config.toml
num_hidden_layers = 11
hidden_size = 192
num_attention_heads = 3
num_key_value_heads = 3
head_dim = 64
intermediate_size = 768
vocab_size = 528
hidden_act = "gelu"
norm = "layernorm"
norm_place = "pre"
norm_eps = 1e-05
positions = "learned"
qk_norm = false
attn_scale = 0.125
bias = "all"
tie_word_embeddings = true
parallel_block = false
init = "uniform"
init_std_qkv = 0.0356
init_std_o = 0.0076
init_std_up = 0.0356
init_std_down = 0.0038
optimizer = "muon_variant"
learning_rate = 0.00815
lr_mult_qkv = 0.4
lr_mult_o = 4.0
lr_mult_down = 2.0
beta1 = 0.95
lr_head = 0.00993
max_grad_norm = 2.0
warmup_steps = 200
schedule = "wsd"
decay_fraction = 0.559
decay_shape = "linear"
final_lr_fraction = 0.0
batch_tokens = 65536
max_seq_len = 1024
doc_mask = false
train_tokens = 312900000
max_steps = 4775
dataset = "wikipedia_en"
MLP neurons of a small language model. Each row is named by its layer, matrix (up: input weights; down: output weights) and neuron, and shows model dimensions 80-175. Each number is 500 + 25 x the weight over its row's rms, rounded and kept within 0 to 999. Numbers have three digits each.
After each neuron's rows, "fires before" lists the tokens most often just after its 100 highest values on Wikipedia text that the model never trained on.

L7.up346:521470494501513496472520569501506523489506508517479511498487532468468551532515506469484504480501452461527520473502568458489475505532484504522476502492545497518512506489479527484485472592473533477527494498538452501491492492486484487520467501493455504536467465490505494506492501479502462529
L7.down346:546496519512491456540528511541462560514521534470481521508516496532505488519501514469545500440459499512460517476504491496524470546519493483479484500451490445530525512504483529478497504481497534513500522498497473522529498504479462498458467496489494528551518497476518523488513507537536485479
fires before: "19", "20", "18"

L7.up259:500518494450494478500462511485514531526534545485481492504512496508467535486533532501483493532517499521477486513446505478469506468541511516476516436489491506513532498491537501506457495511517502536535532522542514496501499485499527512526462508431478466528501473554480507478489544467504492481
L7.down259:505467503481488510531455486502505476485505507542483537504524531496495506536519518512499535500513495509477500472523501515453521486505497492499541476533481553533474502483521522503517483487529473516475477487506469512459504504513512515444499514495438504550446500472502489497558459468513474511
fires before: "ember", "in", "ic", "e", "ary", "ate"

L2.up479:495486487506565552521465493503537494500523504472497506479511485505511544532478503519509479505484498524528517463538503517482527476529491461526508494528469515505455451513491514535473498526484514507475476485510456509503523460461467439489516480426485453478453466495514511490499485550506557519
L2.down479:521500518484505500490519548502526473482489519460494507512492522504480465473448499459548559518480504543501494498500481525486514511533503486502481470479531492512513511540522492499521503470517488507462472499504442490534496479500480493516505527485483523478534492551480513505462450514488500495
fires before: "ay", "ac", "an", "at"

L7.up38:515488519516454498458508519526476519479491476460529496481479521539502518496460519476496533490515500515456520469481497505488461502474504521483532531500497502473473514529511566487598535505525517502497529554525502516514541457473520521479484481517495470500534520475487535525495480476544511505
L7.down38:478483511512462507482517493486499537494490489509501493468539484497494504502494508547479497487517509495493457529494547489476503478522496508492484460490471505519493505501501520487458507517519469491448482484491476478471486513535486497518526504481494497494491522561506508532495488483511497530
fires before: "n", "y", "er", "ed", "ies", "k"

L2.up173:499471524441516524475558505494522516509496508520512513468503499528444467480498518483507434497509521483482495488480456505509522470470492511492485473492491525522522478475472507488479510468485526515503451471434509478517505488485502574464463479516461497517499510530504510491498491498453514508
L2.down173:496546476452508485480534545509486544512480492519499463458502518518484472504529512481526510544494488476536462488472509494518560489488502490495462493543470491466500511480503524480534518454554495509508551453473491565520510492507474465520488520465490515447495486474457473522452502489447456518
fires before: "s", "g", "ce", "k", "c"

L2.up309:475473499480485504475432498506512503524474539527543510479446483531506505534536504508467472471508488471484530485484496449506499504507539491530528451496520554472476489486561508496500499518483531542495525540576498474462519506486498503539507546537494477469493464489503521527463491476520520491
L2.down309:499496498502495515475476502501504474499491481514478509494460500494502490501494496511459506509469450500507490511499531470469505532511458506528534461500523535504478471494525469513529503517474507528457516548530513483519521540510479503489490509537504503474545471481467555537513512526528554482
fires before: "ame", "h", "on", "a", "ut"

L7.up113:522524498510461528539538528509491505461482502513488475470507492519469479458506506533483526477477520489522488508507486525489529497501476554510449467537516526533506534499546497482536539482485486510493475518518504500533511491491459547434512530505492537453500515499543501511497545476509518487
L7.down113:503475534515513486479504531559482484511509532479472478508506515527506491546497532441539486497500523546514452525481475476525495513497490511492506518486486470491522471494507494539482480457475526487507530503489518463497492505541529479500523500510507524519489468503473541525530502484495514469
fires before: "b", "l", "er", " "

L2.up196:481471517482544507492489465466454496505486524509530500470529530533512514503433489526544532479482514477512490495473496473489499499508494534515511530466496537473518486489458495502473512479408548543506500501502530513485487535501532487482506431536500508497500505506487525478494448493521496537
L2.down196:554497483482499513508465483490539531553470484497523497492554519528456520482481559472566532502482521458462433509480518497494489511481491540520495518492458495485540481544486467473511508533481452496530481523487520504479489560493507496486480502496460466481499489513485510494495521474496535552
fires before: "s", " was", " is"

L8.up621:499489518466540499470511525496492453523503535517458534490532515531521484518501519540459442499515543482487526467482481477516492509475483542469509519485508502510495482523514530530492508506524486548492502511491538448478508500533473475494516515481512516509512499465496462528533499489504510491
L8.down621:481504521482474483478474520450535527514461471486545515527491482446501562504487528502475458543489525510467503513492545495519471492521548491477488513528521460522481470484489487490458498534501497484516505504533470526473484442462501534483476500483531517493509523484468494543485527544511506476
fires before: " ", ",", "h", " to", " in", " –"

L3.up651:496483521491512489514510499490470515487527518507496544491533490493502466495493506492480499520490506420492509471522496520515472481521460540446486480546520495523536498507482497527496549528511517488501524498483495516454494539521499486485524529447530526456504495502510501495509515548477463489
L3.down651:473478482504475516487511532519511492457533485494508515500523524450510527522506488498464499510522484497515502463479465472547518503478512498481509493510483560530516460550528469515501499476487499472506472533544513509504491520496519480543488503520451513531505444498513521534504474505531535524
fires before: " ", " the", " J", " he"

L2.up260:497493481452488493556515527514519512489490492487476519504482478517502524477509544505482481488539487485523496499476501529495506524526480524497521480499485520514473471488450514465496483482459496535511493488498451504522502500512493473544515491529545519475512455502525477547484488538502479525
L2.down260:464447510463484518508470513551492521504516498480491555505521520475503525438467481486476537508484468459520535544489471527517535507486472522461500497502490533451503489512540440511511456520490491523515480488491524485507525486509470476507520483541499478488482478505508479512513474522463484537
fires before: "ers", "is", "er", "i", "ing"

L2.up246:488439502494536466512505504488458469519476539458510491524495486503538461507531515503500544495502505553524484483493522499491520468467522509454469465477478488509520524503504498478461508517477506555517485496454510479529516524588477495487523495510512466519471512506518480473506508482508525497
L2.down246:516465527490528502500535499467533519518537524454503488554513468495507468505521507511490559492491483513511522505535544519495517492525498509511469485496476493472487533524486478510481505462548515473531521498491494523503501556511459497514531490483469502512522500499526457496481497467486489473
fires before: "ay", "ac", "ber", "mer", "b"

L3.up218:521472499575522528527446534519508523459539484509535495492504504504491462501497545498499467509548453532499476490476477496497466483523484505511466486506510517521519502488517549500505498483514516455475473557531492521491481457527495487481492475513501475438462430504522512474496542539515491498
L3.down218:481524468487525486496481515497513511500518527520518486483485504504480486482526512484493454457514519494511473508498508482472505455516499528489526471496526511474487554515563502481488438535503491473516548506474497459497560563486523543495464493484492474429537527507510475490508517513480519495
fires before: "ame", "ed", "ing", "iv", "s", "p"

L8.up157:516491531507507528484483548461521467542510542527530501454466515507487498465536463517482481467520495525506503526481467533460488524532477516519488496498482480539493476488530514482520463550490511472484469516526537516513500467485491534516458454541508502522510501520497465540502496524495521518
L8.down157:502475513539503489481485488495504531433545531506494492558494462505486477483531483474472473448505493515500448510472485524534521515474491496517516491489495526510461494535507499493538506464517472507461525487508470514481532524501442538462494480485500532487500493503516497515481540484470479470
fires before: "p", "m", "es", "ing", "e", "ed"

L7.up232:464491538468448441509511502520524479527523528446519525484451491481526501537510460538494502506504486513515499499468478512473498485498519522464534517501487502464475512484487508473495512516525543538497527471458440527528453504509481508490515544506516523481539493457555494489516458505506485481
L7.down232:493517518491485467514509487457523486506521475531520503504531483490586475483521461489479475519468512495459501526499512509479496566500498503502491498483492505518537465506507547501454496484496499505462521508522534540502542478498528516485490502486478495459450495543464471497476545529482471493
fires before: " ", " the", "ed", "it", " that"

L3.up477:502487509491559521483505530458461514465494522511486532528491496516530472510523491522514495472486512538501514525454473508460534472481563511483496467470495579494519505541498476504530473506464516472461515489473545511539484521498447493494512466521503489519532473554520473477532493490507551454
L3.down477:486494535519482524458460502542502461501507502511501516484512494486465447521492428498511484495507492494488479490490503549467482505486497542507527510415499540464483488528491500483533485534487500501514518539503541521533529526498511471524473487492518541459560472464528490497464511513523469510
fires before: "-"

L2.up493:484472521516526516520475523468517475526487536526509546507505498509529485469469486501450480510477515488491496508503482517492507506486520485464508474516515457468507500501529522558487465469457513515485492462510512522476469489508510463534552561518496446488469485515498498479488529510506495481
L2.down493:546467497443490494469519547507511444480502496512540530483497492518512508471513536489487505508516545455507507518528474481509514496488488572470529490514495483544515492503464538497506442496515529482502507514532501500513503495477467462520494540508459503517502453484495516532500573514539507483
fires before: " ", " the", " he", " A", " H"

L8.up634:442489540528501503475481521462534482472536503512483482513478430494493509540479472433465495508491496475520495506497520503517478533519527478492490476444493485525518481521509467521518514477499525497521453497475566513503432480453442511503489466506534522515478466515523528478488485547555484506
L8.down634:518505522517485508549505507499476493492495470501500510496485476554540509489493527486488473465493491481491463495478459489482527535511499482497445497504468475517534462515468512504488507500493503513522511564530453537478538534512504504484485518514476468486494489517556482509510468485514530465
fires before: "ay", " |", "ac", " St", "s", "es"

L7.up298:509502492507486488489545520521438485510496531510504469476485520451459469498530529467511494482469508443493469441479491490506498502498505467480475524518568476513504484469473476509509522499501526530501470510515534531498544492542492480557467540464504535524522487506509504467504492497488506524
L7.down298:522508484487480523512473521490500552521482492526512514482491503507505492517471523522503514498483493479461444521538467505495548530488525512488484498484484546481493500506447488491476509539471496535521500476475491474516504458486479518508489468520502548477495467461527496488521455491496496503
fires before: "y", "19", "ic", "es", "20", "ine"

L7.up504:478489471500515508534470481512517474505476501512534466496524453552530510495469487518490456471535519511475541522563472542531506512513478505528496510515498517497506502451515470517485488537513513470488491485509480481487498518540452538555486504540491485506494462471463481463527536527508496517
L7.down504:539513506481526461510471523485505478506491458496490517479544531495485502494526542529494516466531503473473483484504486489457528525501489457540546496465483451511482542549492508502485512516465489512499523512461510520572502519491492514491530472518547491485514491527522443513502517474514500519
fires before: "m", "y", " ", "u", "t"

L7.up606:527506487523510456457482509537522424461521527492453503452507508525496482494520502487530449496491464532497544490530483522460516527517479499522487536492468480520526496481510490517508475488508510487536549490477527474516491497453526489472467516511492492506508529492540477542516472477484489513
L7.down606:505517517492517524475472514467465520484477525488543459509512452469463506516510509502504472527490470519505504497494522457536430467500476496502509497483526533512495477516480534461499525491474506527446507483523538572483487476526474521514483488480535570497534530467489464487497521465492493502
fires before: "ter", "t", "ore", " the", "her"

L7.up536:480521481480440516488509479569499490498526506505458512508515487503516463510489520506496514458458528509521511516481511486443510531515509539491513501479488472563479531524516480502486557503541500446501502486502495501533499469537498522496464500543538501511506476489529512512459509486497446511
L7.down536:517459524512538507468477503467498576491494547493515493494471534480495519509471498497514488465520508509491499521477508516513510497481491489492488482515480490466516543499467510459500448513471506519472510480474478519500506494479479505459561504480446542494477561514514484503521493495512514533
fires before: "t", " to", "u", " the", "y", "ts"

L3.up365:523467502513490480463463497473522458509485567465524482500480494502499483505503460528525505535475463516517549491490489489480510472500501483477478504467535514497524486487546496457501426518511486504524530488522508510513544552541483529480491526510550549494492514500530522498509514467478482457
L3.down365:537516526512493515475506473485479525510510498487589487514527496530473525446511534516484481440493491513506529517493451492474489481498506499488524481525486546547503545457539491482552480516517497506518516475484516448505489455487536539492466514498508484482481549467512509469501474520506520475
fires before: "ich", "o", "i", "e"

L8.up470:541463474485531513536461490461538459505502539517518516490490527529470489498480477488476529525539543503487531505518484506488500531485491489506471526520492503526465514535488508498517484473476507582492464487482495501496476499472559499474517497511569497488552480470532551486525494488521473509
L8.down470:494490509523556469460521441494531515491491538539466507525462515507529476493470521497509472539552495510542499516505446474520504479470521449508481500507484479505504528493502484518481501522529469510485527495459472538507515477511485508494520523516477480525510509515495543523498527488500475467
fires before: "es", "2", "ip", "3", "1", "er"

L2.up44:531516525507515513509521520461494514493515491540494491503498478475477475491498505544499485479501484522529507488501507458451505507544514478508523521469497474525489499499521475485481521486526532539531467491522538545458506544503487520508494490525497476533531528519485475511527507548492506478
L2.down44:475470501493462511495532499524502498520490477478508470475488495493514449513524500511474504475493500477446503502457496492531506504478557483482467452493509505501512504526517491486521511471548545499540493476452503533521523511475507516487447541460508468506491462473556523500504513509507524548
fires before: "ct", "as", "ment", "ge", "v", "on"

L7.up751:485495530511529491509519543488502478502534500501527492523504449493517446476461497525498563491467496476510499496490486460505511494499490505470472520529509512529501488475464481470528498529521522479503468508482469512515489459476492534523468537496495475484506505487456511488481498494488490509
L7.down751:476438528507506519529533519504500489467497487513530526533496482520500497520462493440479526507478473515526518487499502530516541512456498497473440518483507466512505503484521460509487480525515494505454505510508493527555504459515531517500470520444499518476446502439463503488536506444499461489
fires before: ":", " "

L7.up558:523493534497509547469479509542517534498491492526516521494510551502534454517517484514491554529478518491507462482435484524472518526502499491492516491530504499507507480511494509549505501462492537500480497487464465504484479501522501487496508512473494508540514497490521493523555471506520487506
L7.down558:509520538511465505531524471504504497535478468488493545528498519465506543458479481472532524467489476526516536515500501501530502476518505508502502516450491529486546445537517478501500491546501476472473528503504529483469521542466521462467475502482464553534528499493498488517525519490496500464
fires before: " ", "all", "ed", " in", " to", " of"

L8.up88:499497516532505503510492474508569487522504485491525460434524529495485527495472515445499493512513467522443517461485491510491511524554489499514520454523465502495467499496499475505502490495498522545534492532536511486535498483542541479465496516516492480565501505522493498471509509509527543501
L8.down88:555542532518494467507503498510484465524538518480497496464469528562532488470485503482493503499499519529534505503478472529468496516495515500491513470488512481502530479496509535526523498517488515490475501511507526500487524498498464500467510490505488501564510520497528480523484513511492454485
fires before: "m", "p", "ant", "it", "ing"

L8.up285:527477513489508495468501563475513505494489463492482480553487520499404486553534504524527515487472486484531513515503528476531505473528466525471502490505561566524484513476519561499516514465528534514510529490479515536511520481561499465494473512526491481523475492513511472519465528507489494486
L8.down285:516526512522506473470526446476515527484507503491534505508528541509506442464475487523497499472507458506472512498535494483566480501537521546537471505516482511500503527469488453478524524474497472478525468508490469496453496452544497518495534507490483547509520531497506488509479498469512492498
fires before: "\n\n", "\n", "19"

L8.up173:508546515500476470495482502535482464517496526493495483517534546511551533456511469519444461510496498492542515490544518467465485496462467497487541450522484501465531508512546455441474501538516517533490487534522540495577503516500502518485518506478506477526487527526490534503495523485461486471
L8.down173:486495485490513485526456514508515476488468505528507525525523511494491463465467491504460497506529522522397514525439469489500487498486481455488496525536451485470526501499478548511528497484493508501472481481483443499517516525482538515493532516512514523469470467508499525519523517499520547504
fires before: " ", "ember", "d"

L3.up541:465509465524516503509543455494519528495487498437537539476474489477495500510514481531502538527530527472511508497532492469510447480486527474450506467526476477467453528517491461495444509511523504485519512449514515505504518494475495506497527523505504479509483458527498525496513530469512472489
L3.down541:485497501505497499502527474503491517430480484492501515510480480482526499546487514488468521487507484547539499501494522494522521452514491494527593501513468471497481495517473487525484492495483531530510469489469520498483492512484519497549513474504490521515501531515519435542498479542490504490
fires before: "o", "is", "n", "or"

L3.up220:465523544464497479509513519465545499528515510515492505494517526493493490514521527493481472462571513511522505521498499483497503472465508500479510475527514505548483522535463501469477457516471494542448486528516499450492504509464526486494504490461470534498537490503487487520496506518486544502
L3.down220:524497465488483456514525497492527507499488505516527517489497501491545482509479498442562490506493475494538473579457501522505483503490530448517510511499489510493474489522495506485507487501496474536446539510472524535502562469475502528531529491480487517507507557497525510512497510527464457535
fires before: "==", "===", "The", "I", "O"

L3.up271:519517500468537518496467518549505494519499510494462530476519495519467508511504497525478417510491479502484517491520472537505493505511516481435456511501512505485466409520480511473463536469476509495497507482511479503526509517507462467502507504508514480505546530516494520488453503520505506479
L3.down271:495512520495501449476520491536524541487531525557540485456496528481513486531506473480501524496465466466521491472475542502524528492511560514531522476455494506503500502533510547483488508511531508507497535502512525484504516493521539509513486515500540524512521536462459498455513503506490497501
fires before: "so", "b", "ong", "l", "-", "le"

L2.up372:549466511537525521489510521465530522497458472487542492488519516520513482498465469557486523481497497535519507528469505488503490498519503511546509508484474467477450519517505443535493468525473484485480550513502492489540519459502478505431514505500547499478501510453516548534476501479492543512
L2.down372:478513518534468463483469526500489523484516521516516518520526540498528505515437519530481465499497512445505526456502473503514501486489532461482483483456515529465496473518472523513487479508538463523504514481494554496521496500507508577508503511486519496509485475493508495467468494508517493506
fires before: "ich", "o", "i", "at", "os"

L2.up555:519532516531522463481498481516493491494506496498513556448513466513479515521460517441525535535486508494464525489514455454498480535515456506520525446497495493451442489499480550555499572546461505517484468499476501494506493484546477521510539490502476474546460521490488481464490507506488475445
L2.down555:494521498488487519520492455502537504457496535460533495492498506492503511489486537464513505487547514502506540519507504541511548506545515517485506547462471497477485503518535450484512487504533527481482480478506488488519537523517544520460469454482561513501497506521491501506483530476537525519
fires before: "ic", "t", "e", "st", "d"

L3.up366:469543494506525516510457526515515468492517482502492489496480484517542518500508469545505498513502517512513536465504501526494554462490476546521466490496483482505492492478517507524432526506488501465524441526490474470459475531498501438519500503514506516458488499460521447496527499513494519520
L3.down366:480540510475495486538508466555519493500503492508486450521493500494526503490478514518544453547453513467482469485504511476494575474470521536514478487516476484481512539478482486511508510492470446492480509531474511481508491514522470502472492514484493529489593538481495491472525510503479475503
fires before: "t", "l", "ar", "ts", "art"

L7.up216:517522490444451480502480457446497487499475493506522516484503558483456488522503507547496494484499506485512469502501477484484536506507539532454499497520547496498495504501526534448520475480482506499493495515489507528483509497529464515532505529499511529470484522535523508512523498492504510472
L7.down216:533493514509491471570487529511507563485459461463510501492516493523471522499493523497524470518522463519505466513507493548481466488461506511492524488450536489488495469512479506480473459524524534497481450483508521519508484508464536504538520509489513495514585521477538452486503496478485477473
fires before: "20", "19", "ers", "iv", "18"

L2.up3:460472460460505505498477542544475486448504453486522530479481488506491512509529503505474526497510467489521504501500464504546519485529480513520511524495467546495546461540491462522504510498511482467546513514514518472516491546521478505522506541483496484481536530478496534467495496508538549456
L2.down3:520476497504501527509456521534548544444440507545490570531512492497503521485542496504537445524507493508534515478495500499527501522456513476469517510498497488494460493520510521558535471502516483500497464539488483547504526519527465464499558485489510511486508475471507459511504460457520444524
fires before: "-", " ", ".\n\n", "."

L3.up632:494409529518529492518479498520471482521491563508504527506554471504522506486495493520490522523492439485475515498493491477427507473532477518521520526471497518530509518501518526501485506504431489505509505509466506509505457516515466485508533555501528498568484483477466486503482491499531495512
L3.down632:500451467497495525489501467488510508440496524488507511482479482548510527494474520465530517533497522467479477503483514539481499518493459517516484490512490528463463508512501480482490513506497458535509489489444520502502478507488514486481487525483498503514532513506482520486503487480489462465
fires before: " ", "|---|---", "an", "|", "|---", "ep"

L2.up56:478493519491494483475480524484485517473498523466534522492522487495533478512500492488509529511508511496497533529496471494493556474462494495515491486479511582524480502549463458461437509503523546516476561510495534505493496499494511507506542533524475496510549466497518459473489512506443542467
L2.down56:464537489532498500441506510474485507504507527518506512432517530475508458512486490506499493533503471478486443520501498501474507469482505565498476498494494559467504525573481496517519526484505485529449505499487517499518490491480507506496492473499490526489555470491524477498495506497478479512
fires before: "-"

L2.up119:488486485485555507534501529512526486504478525531489502514474500530506491487516528491490499491543510489495533482501464517467516520553471526505518466510501526504476504477497509526492468473481518515508504498499493499455517486497549425508508562500525493498521482459492491484526539448488496514
L2.down119:479535499514456522483462506502534490512502529501455457486500517501485501483489560487545506520494493538496538492470492475471484519552495484473457452452486451511501500533506461538506456485430473476515471481465505469507518551497501491480515517480516493483528487504526479543529505478508480486
fires before: "t", "l", "ar", "es"

L8.up619:485501487490495511499499508448542496560548516513484501497486526514486512497464487519489533509508450472527480534502463482498488476542499504533458539477535523499456528548516506472484514498467493541468506500529481475511513455473525503476505487490520480488516521512497459476494469445504515504
L8.down619:504514528506544539428488517498519488500497506567474502491504493463556524497538481505484535504474529497548472503566499493494504578459474492510512493473512492515460487509521471469441536496466501452495502495515529490491531520517471492509531459486489483506505468483522532477493516449462500495
fires before: "ut", "l", "ac", "is", "ed", "ic"

L7.up679:511527518472501486524516528524514505540456479534531523500519532504491462525472464494495526499494515508468532498499526488484520545489479490516475510473516490480536469493483506488501499489526539476497455457501517475509536529572527509518506492475507489503471522522516526459533499533526525535
L7.down679:524486504480474524536480509499519479519485505549506472497512477545505456471488499510493474484507523501488507490517499483499501440543498518488450584481500516431481489486534486496521476498534493487441518528524495512500539459462545509512516522476481503517492524465507556488508500482504486496
fires before: " ", " |", "if", " l", "pp"

L3.up108:496497492466505522495533515543473481513498463528477480475526484508469480504512490530456491497517481561492493520508442516515504451493532497489522500504491503506501538442494496515501482491483527491516470528464519526541434444520495457527512511554477491533503481508531468462518502485499507502
L3.down108:500500465503507476495544482511505448472491470513491511446532480533457506480531496496517464503507520477558503477517500536480564534477539516474509497504508522541542517499545449489495536463453462528488506496531513531505448498499511512517490472492504494484518482482485510477468467529495481509
fires before: "s", "c", "ce", "k", "%"

L7.up195:523466529507487487491477522524522491533464496493506503431510435494480481544485500448532490474516581511496521529488510479517462483537516560494519494504470500513493511494522516511520507531459522482505493477513475509485479510515498496512471508498494508535497434471508484449441511480501457483
L7.down195:521514497497458497526493538449485468474512458462536543502523492497469509485547536485507514490498503495507464479491527538489502537523516475494509481471459522494479504459481514518501491465480495511439484494518530497494499522483478518457488453512443521519501492460492521458463517511516517519
fires before: "ot", "m", "e", "mer", "ce"

L7.up243:477537510511445472504539502503520518518502484464521531462477561522495547536534497495464495475523501516506517482493479476492479460496521517493504531507474489484536460470495507460504474514522510537514496495456510472543527513486496496523509501529532481544531502505497497429513470501491496515
L7.down243:504520528519536490503514516477524525505464474467506506499512476471489480525483494507534482503493506471497505505500499495500508534498504499531498476511466497510469469495484554561536537480495459548504527480473472529486483531474519536535524494508521502511497477484479503493500534500534462486
fires before: "al", "k", "ation", "ated", "ord", "us"

L2.up386:516490470515493536541446533477446499500506480577536522477509532532505483509462517437481453527555492486494480494534472524508529509493476511501487496547519519477496492506495477508490485496519544504496509501516503509488526499456481503510558502490486486553482493507493475516508521528513501521
L2.down386:511488535466498530560487534545494484481476469526515497501565509467447500486513522490522474498515513472472523523477486516499493507460539492462466476495470463477488443499482458529540487498485525512504472538499506489501508530528449517467542523489525516519509499482530513468505519517497504494
fires before: "e", "ing", "k", "er", "am", "st"

L3.up743:473458446454453510506512443570486496487487497512520450512505449500477518481516490448535497476517509496506536501500483483486513505517508496536453537492473498501526512517459492519454475475486507494452519511524521504495508490504485497509507502503497510481490501488497497486517482546533486527
L3.down743:464502444493511476484517466486476493521480513459514491510523513485526484480507485531431480490493495502525461488476454530501486534511498507505500474536534505527472499490519527502514489516466481503499512479538554491503535487498482475531501521459518520545518538511503491479496479464558463509
fires before: "n", "e", "ing", "ill", "l", "in"

L3.up582:492464490519498533495549503479516464491528498537521527509478495528512504491513521480482517456498512486493494508507525487514527473503521421547516491528502483509460529555498509515461467490486484490519505460517541486510497521471494483455498487497546461528484500527515502474518432474543514498
L3.down582:469472479485485490524518516512511486512486516478503513511489516458522516514454522483489474497516533510525482517484477516510461447494505489525555510487479475517481516534507470529530482487500515535478500488520529499499469513492513470439514455555520478520538465501460495467503492504489518514
fires before: "ir", "o", "in", "i", "our"

L7.up153:513575495518493472512499482498472501542504506438468496505527501484544516508505511511532522466491498514512505481484509484516514474538501512454492480521559499504499475464519478507495561527518518502528492550535507520492512514487525467481519517498484506541545507528515538438514477493497457496
L7.down153:515523492511516502537523505471489452484485518501515539491500515535500538531494494498537510476503494488496474497511471485465498506479465430523497512537509499517487479457503487504502498476451466497518461486513453482507522499501550514507513500514492497481487538488510513550468513550494493530
fires before: "ue", "is", "a", "le", "man", "at"

L7.up653:544513491533498541537491449515502519493494499540530522488508488519525522482482493489501470505541458483513509560421510495471527517466483485512461497519510540533496491545513484526512497481515534524480515479493486509463499500481511489462503480483512482463489461460519519555464476499542448475
L7.down653:510516496496466503510479491505533485498478499491485528493514496521457509490541501526469524520486520514512483519556495451500467537523492471515470531471510465502479490488500507509496562540480481501484464483502521523518472466468526467483507500486512496539540523477506493483505498463527471510
fires before: "e", "n", "el", "t", "re"

L7.up180:426510507508482527498519525475502499506495521537524497469487526563506535527505497518490460461509504507488497562532518519513499549534506532532479491521514487529509506511508495435469492488489502501511474513561523538525495505474515519493496498461494479477519503488502503493488497507503509525
L7.down180:524565510486518503529477521500491518466543537482518557531547529497531454513522532461486447505484518457482418505529539491488464492495477478464484534485499505530479488514462500502504521479466465516508505453489501463477534541529502519449511456554486514480513505489522514527474509492510504498
fires before: "ing", "ed", "es", "her", "ation"

L8.up350:487523526532436501524482471527491529517502496517481529482480531518488516499534513456491513497491469508479515505497490461508497530517510494512491488465549557517521513521508516489501503530512510486512525539516474462521470512477507471504538489476503577483538492541531546450448480503519467504
L8.down350:522464519534471509509539513567508467511488480468429528516537516499476536489489490468486493502558524511487501524534507517453488495506439509508490525461470511498514487511535512470461526546457472510492486499495518478503483533491494549531485483528499504516492518513489505558487502503499459509
fires before: "ic", "s", "n", "is", "ort", "es"

L8.up600:486478493482473486485521484459475475505510523526508520486496503515495512518524530498497477493491489477545502484490531513467535484555509487467501514495485488495500469500499482495519495493512459511541546512509515462502566531464489466444461487469549505522505505524503510534524470482451548523
L8.down600:487501435490522552486488560488485529509503476531482463517471495509488498470487524514488506488473463517476491546473490488551518527462500478499492447476473444523467511550544549497521508534507504483512519481510563491493491453493478519506496476465500506547506494516482511462509493471508501513
fires before: "ic", "y", "ical", "ist", "ol", "ect"

L2.up285:534501553519504518486468511514477492467492496520514480510472486488517494495498521503513475507536512480525491453473521486568482541470516497506502511488534449473516500503497447468490512535526480565481508480510498525474483471496494479513503534502480496522488518497489525481497482532520460456
L2.down285:502466464523508509507508485542506526483452480498464505485497483511528491468495489506515529506488500487524506494506505506558488463506513476499501517550519504458493489480476539485515453506520473507511478503505526502493513462473463506508527514513498499515500491520515466517459521536507531528
fires before: "n", "or", "oc", "w", "m", ":"

L2.up74:523469510513518513541500506496542485531476507506542504528504483479510457565429488471534484456491506489526568456516486502500507540501490460449524530484513510487527521521515486519464542490514474490467483509522507489537538485518509454507541495467538481488462483500480500539501491503499511548
L2.down74:522516532504491514482512526485478540518479463456504531538492468541490476515545506503491533450499485551489502514525512526517513451509495497521509485522457519462472450500501513480510520537484492494470499504505465481487527501533530490529465489530537494532456507488513491546525461469524516512
fires before: "ay", "ac", "an", "as"

L7.up168:513521525482502543462473477530552500471508550523538526480500498524486520542529485523505467501474514498521484442512476461509479522526496487493506484488533489486478533514478515495488477503557497536518518486499485512488463493482514490505480516511479464502469512494524534529470517488489511514
L7.down168:523535487519534542485486500469486488513466454485513522515489509521493490502513529537483477554501490514477484511489452509490490527509503542512471510496543479492556517495522527478497534425499494505533505475474480512496513540545492531482464501514488493490488453500487501482489514512460505489
fires before: "o", "ar", "ri", "ial", " ", "ro"